From a checkpoint of a small transformer trained on Wikipedia.
Size: 16 layers, width 384, 4 heads of 64 (1 for keys and values), MLP 1024 SwiGLU, vocabulary 2757, 25M parameters.
Architecture: RMSNorm before each block, rotary positions.
Training: a variant of Adam for these matrices, 10993 steps.
MLP neurons of a small language model. Each row is named by its layer, matrix (gate and up: input weights; down: output weights) and neuron, and shows model dimensions 0-127. Each number is 500 + 50 x the weight over its row's rms, rounded and kept within 0 to 999. Numbers have three digits each. A neuron's up and down rows have the sign that makes its largest values positive.
Before each neuron's rows is what it responds to, as a language model described it from the Wikipedia text at the highest values.

Description: Short inner word pieces, especially "ra" in Abraham, Ibrahim, praising, plus Harvard, Ambrosini; weaker on "for" or "after" following verbs and spaces before clock times.
L10.gate117:487560555448432386515530536564537424551626435561552517565533542374432489559537507532477557451471625485559532487539463538388397444527424507483529547476500513563462497588503529386522528499510410477464547486530570471508493522384579545523498502479502499527602509548513555481488553478529424524489507615555510620467536529501411519538525486510522530546478553453467448530531497444419525458477
L10.up117:512447559572539419556493441625473494441500501559525417514494483539428448457528532526498477504426517532532497523544510532586495539518384575516534543450430456457513507389454449492468493535663512507407528507534557520456494437486484492449522522438614483569498505514523567503447509483543551493459495429434545523467452537477461547461593553397545466550496553515478516498545521490568532616539
L10.down117:484514508425539506493467482497455464513559510420458547584427453544451491585510430493578443550521507543455501538512559522529466501539537481528545499539443468555364557544479463476480497531524439492501470560596517498547509403598489492468511524471421554518491547482477534499611445475453521535527491589494477521445363502502636441524458433540509450517458572422574512513459479527446602505552

Description: Final word-pieces that complete a word, mostly adjective endings (effect-ive, nom-inal, success-ful, general) and the last two digits of years (19-21, 20-15).
L10.gate192:494502466536348539541512474570383442510460453481509466524469415452566419439389436517549574485572479528490403528478506463587527534485484515462524545511509500524552545412493498492556425486500509499496432436468509490468466536494536502551443494567504422466494531454507523513484517479536518406526580508449485491517538548379555542509416445494407484592522551414498559566517463596574540506473
L10.up192:545499527495465516408489419541418497546424495535500446548484501372568446619564508581532499476411565583445541495504487517514472461493465687412458451532453577523527462556528518439552460516496580480482582483411528506432447477595476532510413503487551392473433601513445504648460532565452569500510470545416468432461446528536501520495517440503501471534567520446453545549577521549496616429473
L10.down192:480462511449522481471464559569472380602567712479468463512493462550479538479504554550519544491539521476495465539518473552519641534449435511562562568521476471486555541477458482457440438465508514466521535439578464545482526513540533569506594493524550481506521568527491518506457436492436533416484537533423475505460461463540574445412533472486482476376538507479480510597430379476544525437499

Description: Short interior pieces of words split into several tokens, mostly proper names, e.g. Phil-ad-elphia, Jon-ath-an, Ann-ap-olis, Kenn-ed-y.
L7.gate998:479496635430446500457559546432482506530558420512521498415499556502457447546463488524475450429558492472473464486402465483486462509458463488552574567574585485545511531528551484489567517548504494592425541474449484535528473522547520559503437534514445525455409491440507545519536501425457438558465559522514435551453504540521455450406423473526414515476393528476451383541561530486530527538550
L7.up998:548551482554532570460502601492485459483562437546491573507469662425466490521530534483492414499480479473518487537569436494554475498539488524502476537524514484442479523551443471462431523511548464539467520453468517553492510532492533491462529499505450470490457551533488499544520447503567596412571499420496517588372417517487473513496594491494484469575472462501479484522442511482474506466536
L7.down998:595366486608591546578524414504376510456478564580456498462517485492563475554495492484522460498506520570511460521592477558539531432452572450490446529530521414472547537469515517555480549402512497510516529531579512476502590526425462436572538460540529514509543492537450554598427498412474513489489486447439480513462461523553566518561520536513473486573510538536412527434542499503546594534558

Description: Word-internal pieces right after a short first fragment, mostly "it" in names like Wh-it-ney, M-it-chell, Re-it-ano, also bl-ack, co-al-ition.
L7.gate555:540572553466449446452479513583532397569466499479585474543526515517489446442471398513620505501547428455427388476526520555430512465427517425506518586531512468564504533525605611488460442402483480448398479505478481590461462474472563527550547460512443452461549503560531500539529442495491572466454523560531512531440537453475488529522534504448498446524492513510511430527453460455483503518518
L7.up555:504575468545518482527431449494540442486507530479574420452519503510494467392487412434571445529565541453548508509527534459496554532492534483519454575446548398536583454579491580533507456497528525471453396451398497412444444486559493552466441462492508478332487513477473501551418518416494496490459514477461446463503546478476535533562594442560494398468472425504589485497516527461504472561499
L7.down555:549488461511444549570457480564614492471469579611551482426550534455498498512566497540545475519545587515511531471529574461537508491597555520553547505503410587519564510504543518517546503451447508469445489513361593398539525530585447461469519463458569546444471507425435462538485528461463533460519487443503387491467469548522628583472576520588476525442447457513505484505482478540503523520485

Description: Word-internal fragments of split, often foreign or rare names in tables and lists, such as V-a-ar, Salaev-a, V-y-acheslav, repos-it-ory.
L3.gate910:517462392478530594536434486538481515482488509495546452441556448500510454537447493394406454442476464450477490386523457522469500465543519550554483450453527527505456503542515539456493528472508550555516494419525408598530478430440450532540432447407558487410542431556444556544557456530507404486456510583584435457476416617341520455500562524422493496502541481456513589558485433575564497560474
L3.up910:425501567464472565400483546452631473523420474534572471489530491504533545571505522459484469582473563543433504538486484497489500541508453539560498517515494462468594566493461439486514448420564539585529458461495502549591455456486482533521502514529486438493504480487439537502417494495560641483480467458651592407451536590458592460503454460440487514476498531447479515491500488554526509534429
L3.down910:628565557490410483530515488480504565559483619520536505487572515520477420492516520510568526466464573588525551560516485456488588553495483593495394497585588574468499488588478537554451488483492496516394567430507442509555432479469432500501493529511543476635384474601463483462560491565526516495453521453571477583415368471499523526553508538458539509546527458504593523510475439468567512508540

Description: Middle word pieces right after a short opening fragment, especially ch-all-enge, ch-or-us, sc-en-es; also the space after an, and number pieces.
L10.gate381:409474451442409576461537508526510476581517448399528474539539501510563443398430482445622447553526472453441481530552498563518459536511648445485464573550520524479501509497511568448497441525526466463435394451474509570448495475487523573477573586592487531428475533490463469521466535523528481553570523567463474463534464559591434395387450470546588477472470512465538569477507560488541468542524
L10.up381:436547625444425471491478541547408527505482470517495489449503436466489379497528538499439477502488507455514517526582565513487513573515533480479538499552450520531434449573488509499481475553516502493470538554503638617475497503490489566431521519550583500491489468480499562522544511598561506508416433553535433465561493588497534464460564475383485455455476541450481547498462546452583581460638
L10.down381:478442530527528555533509560501510504465461454528538485564531482452595400433482468497403499486535440491515567547548501568475514483465487494553492456493443460469477465467517464440453532547526534504555499596408530491445470421504441496392510576521563461479495519502426458505446573463461532386541566528465500388487589610548576512495507551553513561544526446385486497573484567402440509686552

Description: Second word pieces inside a split word, strongest on "ite" in sentence-opening Despite, often "o" in names (Sc-o-oba, Pl-o-iești), sometimes prepositions after verbs (contested for).
L3.gate293:450538446467541481606584550550483406479497462439508425557572393557498461488503415473512522467451521465559542498561486522528456399505496481472521476572511489496408448525592480494606469498513514523429514457437507481483402426496481506480520508472506513546501467510418464529407523421479471475588546596528542422498444523466500542485568490502522546526497545453473408553484583455477570491529
L3.up293:580526558578453456549567495463471514420566522484476616449549450545482471487470478506471460494506531521490470529505538545451474520508434557520501481551489518504528537480482555480621489465401476462534454496524565537536494469526544501544494490520537512513469521410463547540538491536556416423452444514446515590434413446459490495533441440464490563500580536491527427562431523428647552579442
L3.down293:501536520577491482502540511595439520482532436441479504517481575463598454619572478512463470500534586585457475520620528410470475608471442562508517506491434492537487512549443425408580439469401462453449367422561571469547601473590541427497585508454558477493454523528559496475483525521521543501540509515581465568524456533400468483571488471479479570598540459512390540551514568527497393535476

Description: Word-internal pieces, especially "it", inside names and words, as in K-it-ty, M-it-chell, sw-it-ches; also occasional "as"/"out" after verbs.
L10.gate727:521444364440448540495497473498491540467581474469521440515488449591639539453455523537457436550512571536520461566426442502514510436397458501446480445495532518487560426480490541524560543424517519473402458481509341498452499515551471508463423486490503471526636450480432496502457587471589477520536536480594504511455506514440451514530526510476546575514523489457631458481396502577506460523477
L10.up727:577392465478470496495465493582414476471439482475591397444486505505528576456520528518454535507497569457455429449527486576503503429518499447478428473516537520529529589465498463501521478438438519435416439542565516455467420454514450543492474528519406526507596462546479535418518502417540420536532557544496580579623524447552479501462536487554477504608507473499518550462486493503523528405506
L10.down727:521552437448557500496559436496465521439581649537576518524473488513481463488497474542611438533509501504415480543519564484547557492501562505547470612586455526524590458448456529481502516426560546456449467545479432475533478420550447663458572474505604487491576514529466551477515526502457505447488487576460499520498616495489525505557478367564563509570490470473578521476535517517576485494481

Description: Second or later word-piece tokens that continue a word begun by a short fragment, in varied contexts, such as ch|ose, Ranch|o, antagon|ist, arr|ested.
L3.gate73:475431431458531437532478456540581500541567410547550409554570483471458466455542428516511516461500536457446559438573552517501436488408527443411452542453537553494603456467514526491507493517572512490474504289505546474492493476375478576509494489494455574449491535421521536517470585527523543539497504508432547481409499532528489506444522458380466406496435550457537612496426460536465570624516
L3.up73:512292541500615471579512499414433472584456499424478509534522451554564526453521474401519499417521441452484519503487531465490517496511449515496473546430507508482488424536465551524609538489471583495478402542510463398567472618515443510553506475441503464400438479566522510548518592491560456486457503517458503608430496581537565471611568495456521514544504538516482500467585472510509430581456
L3.down73:484364529538476487518529470413491467586475512539491461450540435497610462633551527524461488481449449463482441513473564502564404474577413564495535498492454439504528428405491526525397497506468440500448512581499505469589549586503551403498493438500491485421527571550499502464526564446506477555549488512450506423565534480470495464448531551472537532570487442522513482400507478326479518536522

Description: Word-final or internal pieces that complete a split word, strongest on "an" in Ocean/ocean, also Jonathan, Crimean, Spanish, listeners.
L3.gate51:500442457496535536530483557472507482477438439428500500540460558510580506537490470506438503487508424541438437515458425536542417502397551522536502473591509535543504476386500567448541548524470423537435562535455522486484482556443541590547567494430525448373483461509583477531551518438430421433547542514481490469472532544472443540472440407524679511568571379436587444538512609484461575529429
L3.up51:527508575399561386590465535566503523513558490461547558444544538466503469466538435438407440467572484368570480592528466509439493528463537532570555516454498448465493573464635595479472540530542460608558527474469616461403483449565512536441501538506423465543469507474462464414554467503435492569479510530420464501466406581494509453562512555418417542499588428491419505495520407475491491465506
L3.down51:511476404483453461440447488492511511479509461558497497446583450499544491471521484486608484449454405531520507509519568501482515448540553409561443523563496584503466524494544478450448480516520522527497502532432506452527444508470488570447493420538419531510513539561496441449526463499523468506460473534539403576492551453460491452473535534457412484542479522425447479584527459497484507544441

Description: Final or middle subword pieces that complete a word split across tokens, such as Ins-ign-ia, annivers-ary, Brookly-n, occas-ional-ly, success-ful.
L3.gate74:369431500468376519444443517452534483460542454466429514471512426534515530513513462486592495515484524525494472542516519561501455452548474373379514525403470505481589557522527491499490442486625599549385480474514489456486423511542445467465409458434470502491435494587514546553472494491548486470547490474448519450427363554468518472427567476440570515519468555467557473514474434401444470516490
L3.up74:547468426563442488482575475585506474479530508519482463457475441477502574468486472519455546605541505491439528473468444448568471442508479491417471546444478493478529511466295503477525529466419451491520514518483512429519479537521487456452549446515490574471544566458409471513554568550551506505513536397522470523524521427562465512422465491438579455433529464543443458517427533601533446431513
L3.down74:561608420490517508518477404495456492519562374408455453528486484478499424506557478461433519421495557417489511456534489453547476547422458501535372550545465533531538552481563616447371467503325469512528503445390431469537568558484599535434472475427546515503537501588521444465509556558532485487438420486564634473452516518558546487538526491512557514505455428483496454500560554474459558550493